Weights of a small GPT-style language model, trained from scratch on English Wikipedia.
Size: width 320, 5 heads of 64, vocabulary 8192.
MLP neurons of a small language model. Each row is named by its layer, matrix (gate and up: input weights; down: output weights) and neuron, and shows model dimensions 16-207. Each number is 128 + 24 x the weight over its row's rms, rounded and kept within 0 to 255. Numbers have three digits each. A neuron's up and down rows have the sign that makes its largest values positive.
Before each neuron's rows, "fires after" lists the tokens most often just before its 100 highest values on Wikipedia text that the model never trained on.

fires after: " |", "|"
L2.gate322:087138120085143162129132145097131114139146114179077134167109101126112145120146126145101133106134130174128121151070113130124119140131110136116126076142146135166106131118131144189167109133146169140141139172105164159114154139158155120129119055125162135124127216149142111106146152157124133133134144104109084129128130085124110146139150133133134143155117157191090158092170118131112137169139164111114114127124116115131133128108165149132158119117115124140121117138168124067103137119123116153126131160106095140130119145120103095125116118142106124147132099133116139201120146150124121118
L2.up322:150113099127153115101159181120061167094139139138115097154141128134090095136134150161155103129104129136105104147121109067127124159123134096149134138114181076179138121099134108156136105134142108131138150108119133100100094126128164164112155098089185164109117114131108102142112097113112112126100153114106103118111081128137116145159097155123131123127111148145118119101130132159117114105151115115117111160135126100127206147149140126103147099112103161157123155150147097155114128113156171148138157115123071122136120176078129117156099126085136129108144130102104124092143128148076137124
L2.down322:121126095093132133119131114119130135092141108115109103141133102143059127153154146137102130123113115111141160128130101087147110153102155094083152107101183162101102149131100110122048141146137125164163133146121140127109107116145092144130170140132154128141128160126113109152128126101148098119109128125136130120116119158155095129139121130149115148113074125165128215135128050138163116089118159133140113104114139088168117119126117110109125112167122151154168107112133158140139106104111133167117102081140104139126128160095144147145105117171059128099140128126113109148128158120115109112

fires after: " United", "S", " the", ".", " ("
L4.gate460:103144118132114130146124120132117133124153129130149081129070135127130106115119137094132147139156149134123149133121115133106123086134154172113132138133112086137146142147108075144129172104085115132137035129142147133107116101176107085089147168099132159152115147120131117155161117148112121148117104097122121125162117106139053130133160117121099103186138149118138131143118111135099146124145110162162132167084103141133088120128104131105119125168132166126096155104125090173149151114120103098125123142126081144110149075151118152147072147139177154137126130141158185114139119099163138155
L4.up460:104196107174173111111153126082159137113108135140161085201091133150134124119126129144129140111170183163137112170123140135120123110154132125116186158153119110113155124120095161147149105103089133096099108183117124146127105160111093142141125104137074114106149107099116134150149143164162144125111079132146100148133100095139154115120137128125102106150139139133120128097105165101124090134173113128137151113147097115136140117148134161163095142118136155137127090136141112127177133100128154101113104178118104083142139122167108117165127131124143140141147161134136135100129148094146101120
L4.down460:092130126108133136125133115133124109119144124117151108088134122119159116120126149104101151110187112148098123218080130111093120132111114142127116152111118132135138125170124120123162156131078085100152126144157104117115124129147130116110149105136100122169110150084086127139109109165162139138188147126128128166101134125155107109146163134116110108127111100151118135101092086103124104130126114098110163112137137096119097130093147116084102119159130144138139117129128111159173132100106112119190125096157162087115145111151118153141099118152132111147122129137151145144096121136121135130

fires after: " |", "|", ";", " Mari"
L2.gate588:113108111195104127088057119101142132084141127096126137158114138092148131138148154131155128121121130114103124104135155133131137113106141127145123115112146144094134095183135086113093113137106175129119136163130138087117145165105117100093138141157088128152107181121036155132119073177118114124139155119162136086086103153135086127078101149169131142186124114139150117091147140141135112125135144133130110164141152103138130123110115128098087059117104154124142121158118129141136146146074171116100127157086138130109137190107134129109160071146095123125144124137145117114138112152132118135
L2.up588:112127136160133101116090112117139152139089092145112130150098098165151153153125133114133158173127122123107138147141150124064158109076145157111136072099124106123118103159136142120139106171141133063134109185109172112097133087106171115104125143131106137145127104075084119076099096170141136114101145160172126140158103135112152151121140125154124142130126135135093145143106125139128130088109155146166172100073132124119144154144076101145105103117090144149101138150129168110136132099117164131087152122131141155139120115111088162092165083185139072169149159139128164161136122162122109122
L2.down588:132168127164102070140119107141107110127149175097085147165130151137088123113162121139137120146110100103159164113147121107187134120184137122128117127134113131140103103088137115123122134122138181170121141117160137116117087153125129158104164074176123118123160139132119113123120153126120135127131098083113079153110115131108141142130107143138086127097124114131118126150151062117137146144134135148118113096136078115147129125121156126130115100126133098136133126094134093105106166131170141167121114149108111135148158137101142128152126142151130113150097102111154120107210154153088116121

fires after: ".", "m", " No", "g", "o"
L4.gate251:137137156145144113127120119104136133159133081100122109122123081078134130150139098152154112090116179128141136135132130134088132122141110152106131134133131106139156197116121130118129141090157142101091157112116134097127126098106136101104080093141153115111129127173133148136118118127090145124109165137104128123142128145123124124119139128102120173118138166123117113160136153077160091129113106143141117119128139140100156138119086107132084116103166160145084168190113119130110173138131134103124098140123144088138145076151121135088140134158095148127128124119133128096135110130140112142
L4.up251:126170166122133108125127097159087131131141144110148114100136100125165145134142102147144169129120121136132102102138093114150153076124152158129102124109135166090147111182077116118097148160094103123138091126134137085126143130151106137141158155105107120165147146142119155140130134126153168143130144128168157120138124118151094110135108125161162158129132138174125106158130140115157084090125126123114148113099159137096109126119101122146115173112112133123111137110117109120142082139135131179095136156118143122133117110087135136162104082143170147194139149166158119138155116103113154135
L4.down251:120161149116130159120149088123120114175142176120140120136144104096152170120121128151155131142147165121069141127113134114132121153130179114123099098123088166118111148142143146099159151097156123155116144151131142102131122095104190126127082148130124090099159103124129118124097133099139139105175117156155102109152107121115173155121131157136107133175129135111146120118169175154128113119146116129106143130114154175128133119179083118117157125111118109117126137108082130133143120134105133112077096172166107120121149113109116120094141161137126166152135124163139146157160129152115124130

fires after: "-", " the", "|", ",", " and"
L2.gate368:126128127135116116146128103110142089118124149160132143143082121128127076137082111110117137139134092149105112126140091139132187105125115124164129127149135121132191129140077139142143152127137138102109115133114127166148134120147180130140123116090141118121140158140147127096130124168143156167106143129097153159144081148129129123118132127165113149157118150128156142104133136121160091125113167150172155147129068087165128119139114105125156125129150112135138084127139062123109065131166129161106138123165125123177103142150137146134113147140108117120121138116137123106145157137063082116
L2.up368:111115096124104113156145139114108100151135148132151173149120124117125131138103142139106159135141175121158189089147107147122138124108118130128125119111123144140168099099145123144157110147107096147166117137147177116165158086153152099093127125121128116128108165130154098100135071174172143134156124176056178143067153095135118155124122151152157119132133129119149087134148158106155122119117141130093149170111146112136132110159150177161121130092153140087184147127157143139112108127156122138126134103115135149163125124105143113182144148138166119161117150149158092129175132128143111123
L2.down368:134106140123144133112131150120125141071157122123146081115161149126112147169082142134113162146141109135139131143147136156116132144080107128117132145103121143147132101090138126189143130143140091145132131126151147141161138100156167124108140148111151172145108165131099140146118106115118086143191100126101130100154111120127076121108134145116078142165132145152185110108110090128158071142103161120136140098103149110145106139183099124134131171114125094122155132118135146132138135114130147164150167110148107193130121155106179104154160111112077114159144126132121077125129089152098148150

fires after: " |", "|", ";", ":", "."
L2.gate579:098138137140164060101100135135091136111091138124139070147095113156177126160130146136165164136145179100099136115141105131174090111096072133156134146130114128154113123162142122114098087091080123136084121138138151113112121137100124054128140127142152086117135156156128155144149133145140127134145157107133131124115158165108154139130132144105109150162105082147146140102112153169151144133094133104136120127123124118143135122124156144070139102107103141161129110177077119107122118129145153137121124154080120167136106128121131123132161118137112157171112121091207141158142123146124126136
L2.up579:143102093102175128119157132150174156116209177103133147140132110102136129177174139139138130117114163081118130088093086110111112136116133104119106149101133120105140126102126134133148131102164169078090124136114140143089107112102161129133149127137151148105127128171113122090108131122080107087097090148092124125140120104075135135103109147122161159125126118147151163091133109082137116109130126173112108122088150125167113159056149179119145174126142107142120158149109077137135113134065150145134142124106122150117163139125117130147139081132102146109110179121149127142121165159137129121
L2.down579:131131095106115151098155102127150122110105132075132130121148153138145157158129158118134148150121155111145169134142127124090165125158095148078135127160135135127116128129113085098117098104140072138138152119162144138135132127138130093093090120144119125119097166134095131172126124145139150134149091123097118151118176153144085136136127149141079124112146135146077109180103089103084151155133131152144125101145137133081157142134131095136120154098153120152120117101128164071138164117114125132158179144117120160113107125058120137116147102159080160113108135173147130161103091130147153173

fires after: ",", " |", "|", " sq"
L4.gate263:115121142157118112089093107105144099083125111141104131156127064139133115154138146095116127137095100145107145142112144115151138082154129107091079120150180124143137144095094166132084100188144105104119121081121155094118135138107135099137144118120160100129153201121185112112124181166087109134095163123159134144091131093138067125127118144144098135122143119141159143113162127087164132117158140130119136122110122149121138137125125130125136083182119125135106114144115163116153132095102128109050134130146131125206111150109099122161138140163121087141144148141126119145135112153111146139
L4.up263:125134140077138131142142151142123163083136101171157092126102133139184132144084163165098165153129145126148134063149134122103150137129086105090139127121133107132107199094159114177148077146145090128157116160145132136166117078114161106141107106134141150115159124099141157118146149139145115138127157145128114161140128105117123147097105178111157132116136102162184157146141128128141147118127116100127079145112162164137129141124104115133145111113128097136136122113172142124156137130123110125106134116113146151113148153121110098151107080084136086103118115157111157100140120119160160155
L4.down263:122144139143104142101130102125119104091104163112106117118122097160088116127155177138126163141138112120146152147156156141117136128122152127098145155110111064115091182079126149164120145139126122131151105142146129094142149095117105095109137121091103118133149076143130130120155143110139128106119139145137111107133146130156138108114141154120161090092111130139150131090138113103126157093124130136087144122113097099131179113136107129135168121126093109158125127109131153120173094133095109102155120114125100123153135124149057105165134134161139132091095098104121124102121119164159137110

fires after: ":", ".", "-", ",", " +"
L2.gate149:148091132100146129103123072134150108102107178131132132114119142148115112141179124076159132070159145096107114126098151079126123072115151144173115193137144159116144157125125122158108122116111121146118089137140128143115084155123101085098114136136120099117139141150114113107120118136119102111164093108120132135122105090135150136153128126134111118134145154121151138125102127133146160134091099127157142138162121097153146162153150133141125151129178132128093188152100122138129111149127128129124149127116103144105139133144106138154121159178109119100086120156078140114132108110156157146
L2.up149:106090110063102071129077130076135123139110168116145100145119130094119105124121104116119118137114107114145160132122126094117105142119123102138142138126152132153148109123111127179124099055138132117151115097119097099122080111107155152112163105147191094105137124144126116157135142135108089129157113130139167119148148084145113135138121159124118184127121151132128135141115143129201158145164134117124131156112099107117118164135149153178124117134119169095166114122104103094123117108103100112122152144130071140111129118136152138155107139153117121135146098141143154130163136130127082136
L2.down149:097099076085153168124111145130115151111108113161164074170116154172117163122102169105144129099128158095127146075112100124142146103129133139124156137114140127164090138078166091156107087087078113111142137139108120114130137141133145138119124175118158139137140141107164096128103162128111114123142133148150129132138152119142144140189132157139115093121104155140101117140133090108141110155123135133140142128151122123119122149155132112149149134138161137127109116132125148134121145107134152127105102107101132111117134102148132106100158160117149147142120110144120157152061113118081117125

fires after: ".", "′", ":", ",", "N", "+"
L2.gate578:129113086068105123128169063137114127099104086161181162143115083136064121157137131151146171109090112113137169176132118158144112127136124120104133092171173157115130137143096141079116125148134123097163120142127131146139121170105113122132154104088165159074132130177147125121124144133151143125117105177126096181125130117142114136123139153165121129127106099152100114109177111152151121119110127144123146184130081135145113134150173129156156119110110130124143130150157121132099140111147067151126159151134142109133135170137165129102090115151131122112119154143142143121099139153131148101
L2.up578:155127115130174131094116174162147147148093110125122106157113117158113139154143109176157089136118155133157093082162089137101145155151141107138101140124138151131124124130123166145144069124141097187135132136134142119132142103141133134138125136107112137145125156156161146112127122162122193150169103075101144132109111148159133135107133094136133100126100108146127099166115116130112138123130153117124108156122167136121150156086118131111145136165100132140100116127137114152081138146122141127119120083110143105139128114101100093134102091174158143180142164169086126136137075116126108167
L2.down578:118101136136139119118105146145116127101110122095171144126122133156101127125121139143143124119098096152166136143121126148156135130141107160097173145143137148101139159124135180100104114146169118106127162154123108123156162172107107072159152176166138139069152118091165131124131160137122150128130105160123121134118129159117110117097187119170120173123144127099104150118147056123151117136132171154135138140130119143116103123112172150130163087155133064122147153149160107144130136118120090138180198128136116143125090121133162098108135088151090137144147097127134151123112149160107170099

fires after: "S", "m", " (", "g"
L4.gate363:078175124140158096126115106120092118143061130144131139119127097123099147137109103114133118120140095113128090148091106183106148148146134167083130127175125110138124145163132106130155180124094110156114069114116111114180182120128135117139148140150117169149166154134120140108122135144154122075113100167108144136133150100113126086104132113115122106134133095145127099122138128139132098103158133123166119138122153142148155141096106125087121122163099136140126135143142143112081147125157179125134127117173136137116085169118102154146072143100161106165126094121129161120099151140143110156
L4.up363:110195116161161091132125115099139117116143125140160122108138157159111138137104129139151127140120133156127137129100146134134129174117119143102124133090091098162152149209133112103174104099102107124129127107100118124137110153132101128180134144105072148151147133136145137110132126140131116107110138127108081156116138143179113071152094170105143182133154161154110129159124118135089118128118131145128147143123111082158102106137095168129137144092132134126089145137150101114132137094153093147111109105159119150142150140121150146161109155115135179170130137181172142103131121123130135145
L4.down363:116148135118119073122122136131128094152148133130139142094130105139136106126146129157127109130139130121092115137127141155110155106151153125148110135122142100122145154113118085116141109128133123158123158138135132091123081121131146133084144181114170086128122102059170127181136108082145130127119108142137125144128098121108103142169102147145144121136099139126121151116139255138142128082097084105126138117121157110142128139132116089136149108156111128113140087080176106097141160166139136118151128142148129177128122115136124098095154137124146134077115115123105160137094172099116134180